MLP neurons of a small language model. Each row is named by its layer, matrix (up: input weights) and neuron, and shows model dimensions 48-175. Each number is 128 + 24 x the weight over its row's rms, rounded and kept within 0 to 255. Numbers have three digits each.
A block is one neuron, or neurons of one layer that tend to fire together. After each block is what it responds to, as a language model described it from the Wikipedia text at the highest values.

L2.up682:132146108088084158124134160136108123144123152146131087114103119093153190049122125133119073149121128107093139127088139092088130171082155127111138147133109157099163144155120137132116121123133117112126145134094143157107117141162107127094148167125156138117111168099162147109109110127146116115138167100124133159130118082121101092150148102137104119124129121114120140121088121133120087083135
L2.up931:117116169148126136118142138105158139116117089152124097123131147118092174132103127122118101150112109129145118111105120143123164140115124093154087130144119128084085114101111114100174148121130133108127161114164109124153073154112122155137147082166120163126118164106123151113138148072093143146143135114107136111167126162145089133153130118154128125114132124109141093111114144163153144135153
L2.up1005:124093134111111165127117127139096123132099155134108160115135145144134193125180146124117142122119138115075126139167101162146115089143158144138090160113098100096158149079146131141138112138144125114113133107113144181173093125144133098155079085117113169181129167145133128132110118099092143114142118101126166113133133154147097098146142156153148075143124106150132117099139146131160140157150
L2.up1122:130086149161092166146126135122119133165104129153141145109126094175130139062140140151121123133132081142158102143103110085116149100126123137107092105079101097149151124164153130139116119121137130107086157124112113103143132116128124140120125091132152130108102111158098145132159155094110130148112175118091131170115130067110126183129107198142142146135111135183116145132119121127110105109131
L2.up1157:114121114110098164116107132119100113140146128127158087153114100127105151100109137157130133137153108117163147120126117127130099106127126133131120111073113138126119144113130092150135135139098139162106189140132138120114120146130107127138170128142117102109104194151136157122136154151142145110114111089135150119160124149135121163146130094138140141155111117145185139149138128153134145160128
L2.up1273:139120168120137143136135119122156110145117171113117145119129140123127131082084157132105131129109114150101116132138121117132150107137121142112150132081111137095120137160112126127117131146136141094109117124092111090181135116094143156163124171148158117107110140189167124140138129147142117141130160094115120154104097126146072187150122116136117159172101124124111140142097092098138108160107
L2.up1567:134092138141099143127142119100129123097101135162107145136128152131103208064125122148091126149108120102090141116128116088103067156065115110125137135129100130083140129133133094155118118154157129125074117081063129112098172113128143087152121131104131124202143129140131125139110118111141158161127180121138090129171106146150106144144159137162112141112148104112145162169097134148123134111118
L2.up2490:144135096117074084149137107122120128170146133081114144131121116128132124134080123095121127116129133132075123110110117135127167150114136175096159084088099142146146105183131141132124131146149132108114117098128126143142115167127134167113115157123132126112098118114145155120098073122108104134097120143123146128140119151131116111130121172144119125068119110130159126142112092137148139118126
Predictable word starts. First word pieces whose completion is nearly certain (juris-, Vos-, vol-, head-), plus words in set phrases like rather than, animated series.

L7.up155:118139124133082171144126145136157116109131183131133126101140098160112174143127129141088105118094170134122183108121158114145098134157110173147138109121131136120145111102113163117131163145105125105150148136109118185179148123175120172168101160115177156128140156079130141118125098118129104117120134126126095079160122093151144111204135107141128112160072160138135122120160117078132083105145
L7.up446:150144093116123131141141131135092118109131130099156121139123141118147135170116086130151117112126101142109142106141129110139105169160127132147122098132141116120114182113101138105112144116150126165132154158144099125122136134115163140140107068157093127121134106134137114138131089139160161139109144138149090121141117143099138118146146116158132115095115127114139107133122095157117138121133
L7.up1093:167123131148102134114078148131136136130133105099101131134115106093109138167109126146107099120122082133119177088139155155116118130193122101133140088108116097115090093090107138056079115122136117141153112116107127117129139115138165133177083130142135123130125123088135132112132101150124138135173167171098108127191145123092118119172144125175136153133106161161124129144121117119137122108137
L7.up1136:141116123117137171118166120149122155122119123110121101145146173133140151118128133141109114136158163138118141128105165118117123150122108113149106149122154100125106120084138163145102170159120134120106147088097112116157165144161128148142127156154150140099157137112102171143101144138136128182112129138089117141147100121151096103116135120171149103166092097103161119129146146101116103110129
L7.up1529:109141158082118144100150128116173148111136159110142118144130134122165124141115129112110083116150120119156159156136088081114137160165128114143131089168119158111141134126108092123125122138146153155108167189111097159118123140133132146099120124145126129132084152161129143143165132132180139121153166170149120142128153106124085101182135138128117123169159144099095113150143095199124121085131
L7.up2005:100125093091089110106103113125115132149112135125115113126123141130124126131099126092107126121126120158140124119151166125131150141160157107148133105118164107117161132141112068124112153157123108128112113123091105153121141104140136138138099116125110136141127128138131174149146089119148170135100125135119098115091082115089083111148125124139103122153140139056111131162141092105140101135140
L7.up2217:104135150110080133093167108113166123108137129151131120104124108082117087094125138117074125150132088103132159083078151149102145153112176132150111155130160148129095101104124099110124102139176128176151124124091112119167126111131149160113108115136135157090110109141130120128176130166184158134126098158141125101147109138149115155158151158144130109125170119142148153133227093153116111110110
L7.up2487:142128149174110107109129131101141145125137134129113125157099106118134126127131105135133119118129107126134204104130113117119104126161137126131108098133146143047105116096108097125123113129145123089147141138124102170165112152159128175147107122159167136118164134148144135131141059119117190137126164123120069122158123122148165143167160127161136114151120148139103132131128091130134111102083
Inside media and title names. Tokens inside or just before proper names of media outlets, events and works in arts writing: Toronto Star, Wall of Sound, TF1, his movie, campaign song.

L7.up22:126115131163121130135147152135140127073104107123154133090129146089157128126112141133116123119107101129139138106164149102130153134157180117140182139115129102099116159108138119132138114106101121107141103128101121122120133102131136117124160123139155079123147129086137113150088112152146081125144106143109162134091157133119122151146100115166145125101074106145108102097120112150128136083144
L7.up141:149104141074110182111152139092136154140087098065102135161132138146093150160148139130100151159096166094112113109106126120122137130107130115154130141142135079077145143109130082131118157135099091116094104118114114083110125155159135126137146130079130073103153136145113155151091137096138128161137142146138126139127162117144099123117091110171167128124118107104158151069091157151102180125168
L7.up1313:116144139126116107128139125077149135119143142122120145191115093153166112114127132095102147131134111063148145094125107108207098146123125158162127102123132117111093154081129126121091122167102097142145137134138101089142131089181138128099117136134123086104162097150145119120096129157117142147148136125112144111127139123135139169119144114154146110129148128111137148121132133143108141144134
L7.up1431:098111109086124120105137108115121168099165127106119124126140114170115164165132131131113145146100107144120111163152127148146080137128152087160141117101115135078158099116105137126132108164057121117126150176139104109086121122141150127111131127100131093140138135103091140144073102100144127134125145209088095127131152136128116163132128117133111118126125097109153151110107166198108120141144
L7.up1904:134107159132131140144145157134161148146166104138132129160145121126135148140133096127110173163136110121137137142098187120110098142124124127161105115115150141137133119151140146108116103138130097093120138157109101124088136095163110146161116128149135117092122157110117132118095143123123129174162138112101139095138124142074096098132110074127148123147146138134145124119172169194150129134166
L7.up1980:111132097176166118140154143122167143092091100163117095149096176118132126126139120126133152150084137119118123102157165095144170163108168175124140156110135100088098159115116161115133115150129127104140155160116112124123166115123109141106120132104145106150092137095132163181059146168164117152143110136094137162129092117088125171140151117134123125125055111123131135139156096090128142117156
L7.up2305:164156110140118137133131168116120166121085139124103156145087095116140118140126133132113081125095122117112102129143184114135132136110159139145097192120153132081115129090133123092077107144125106103165125101109127142144102116121184101135137165113150125126135080102152123147132095085144109136147143118110137150077149101147109141156152126150139111126138110105140134119151112154100154109118
L7.up2548:128104120098116181107142140144182147115081088134137112161111114126137170162122112098103162171085086118135126112110164063121133172109140120157145145126129110088134126092133146122095084132097071112103172099187102136114119122157135149081138168080125131094136134098139087158090129102137094123145117103095139141070160130155140120174149122150160153146121132113161151101091119107115130140128
Compound hyphens, table headers. Hyphens inside compounds (right-handed, first-team, short-lived), "No." and pipes in squad or election table headers, and mid-word fragments.

L4.up945:140104114092103173114156177105132120144157154115125124124151093100115093155124130156132169148158143094153119138172091146087110153114112134133143129133100132114137111103076118113140090135116117086094167126131113185079157143177102117112103156133154148117180161094139139135072092126121150093119118196174166103100110133103130160144141128116143128132079128127111151146107131162130138097118
Mid-word subword continuations. Non-initial word-piece tokens inside a split word, often after a hyphen or prefix, e.g. cont-ending, mis-chie-vous, re-mod-elling, sky-sc-raper.

L4.up470:131092135081103144125154134141128123129140156126162109122126117143151117114149135142105158142137132108129206150139103089119125121126103151131097081077141120139144121149129147139124146130140111178129162112112115177141154115135115149207106100124155142139112143118108119135156077104145148157095154105119123121169144140117141129128143112141125129206087171144141073116150132118151148144115
Prediction of arts/date noun. Tokens just before a name, date, or category noun in arts and music text, such as the after in, digits mid-year, ordinal th, and album/song.

L2.up20:126140146101146076129094092138108081147129132126078194140111086125092132116183126124145139120122131116124099147075111116159181113173113125126137124106123098141117109148109149142159135138140130130148139135135127103189140142147137093134150122139149180096150099107156098119157151137128125136128159112141144138203124140142149134121124139149140144148110117145129146106169102139165123113140
L2.up425:149163100120151091120120130131126129119161096130112163134108122097113073143179153106156120149155123143131111158114158085102173152131131152118164129121143095104115127075118117110150145124116148132166129139146121168118128126159132146143085179174121121067159092074144116112103155168143098111074117128129115131086123159118127129132147080123137081119131134136132143123136084116098137117117
L2.up829:119154128155131113127078146129150118175139122149129110129099148140140111143133140119128084143134136132115140074099176123115113072159129126117101140114115124134141125112094140157134124135145100141165152139153115110140149085142145105114105124147106121104110081123147105156157152170152123090111178133119122145127098127127130185124127144146137130151137113103135116131134105064099188114103
L2.up1613:105138136085102137121125164100145147153145100132143106133128075105114145108137121152110170133126110148099150096131128101120165152116116139143154106141127118070141140148110139124171130131101135131151126160125138135118128166123133130112156149132142139093137127139162148119138140137145083122101094167119132129136130131133098200112132126122145098140107122114123137128090112144130175109130
L2.up1845:156127140123150065122087130126146103203150132148111165131111133118119095121140112155123097112150099142131125139147137118169201092139088156142119135116136116136091133118132118094133148122129140184170120132119132136142137111122128084163137148155125128078135135128087120164128116194125106090097093123136132100148129132145139117120130116111117103141079143135105168109143063134113111153141
L2.up1860:157121138116155094150069138147093115124147072118112209116137103109163126093095135173146119140123134145124093087179127118081132080103142169140136133178158116144129117162117177108138126138112156083130125154148143109129077105172129119088094088156100114051137130158120128130139105180126103097141115099118120155138153133128169125125113093097134122130094141155157149110139119100170108102111
L2.up2125:147153114148093116103128136143118118097154112130138099137122136116103092129110108157162166144145133119158135161155125189116101107148147145105140107129134147086133159160141108140135111148117131164126125106140143158078131138141129138090128171130149105106174132075105144101137128120078124120125125135115147118131134119120139116135150097133158135126115126111127161123107139144128143103108
L2.up2232:143144119076125112121157083139154106104150131126083101132116147100145101112147144135145090130162088150110124116128162156142106170156113156122119046085134141176104120161140147127107119147129128120144139113113095165117145121125114152149118117143161138130114142101100186114077163120127122161162099144114079103092132137134061152121098143142106171157152129135094164115144141109155134079129
Verb particle "out". Mainly "out" after verbs or as a prefix (break out, singled out, outstretched), plus weaker hits on up, while, whilst, Early, same.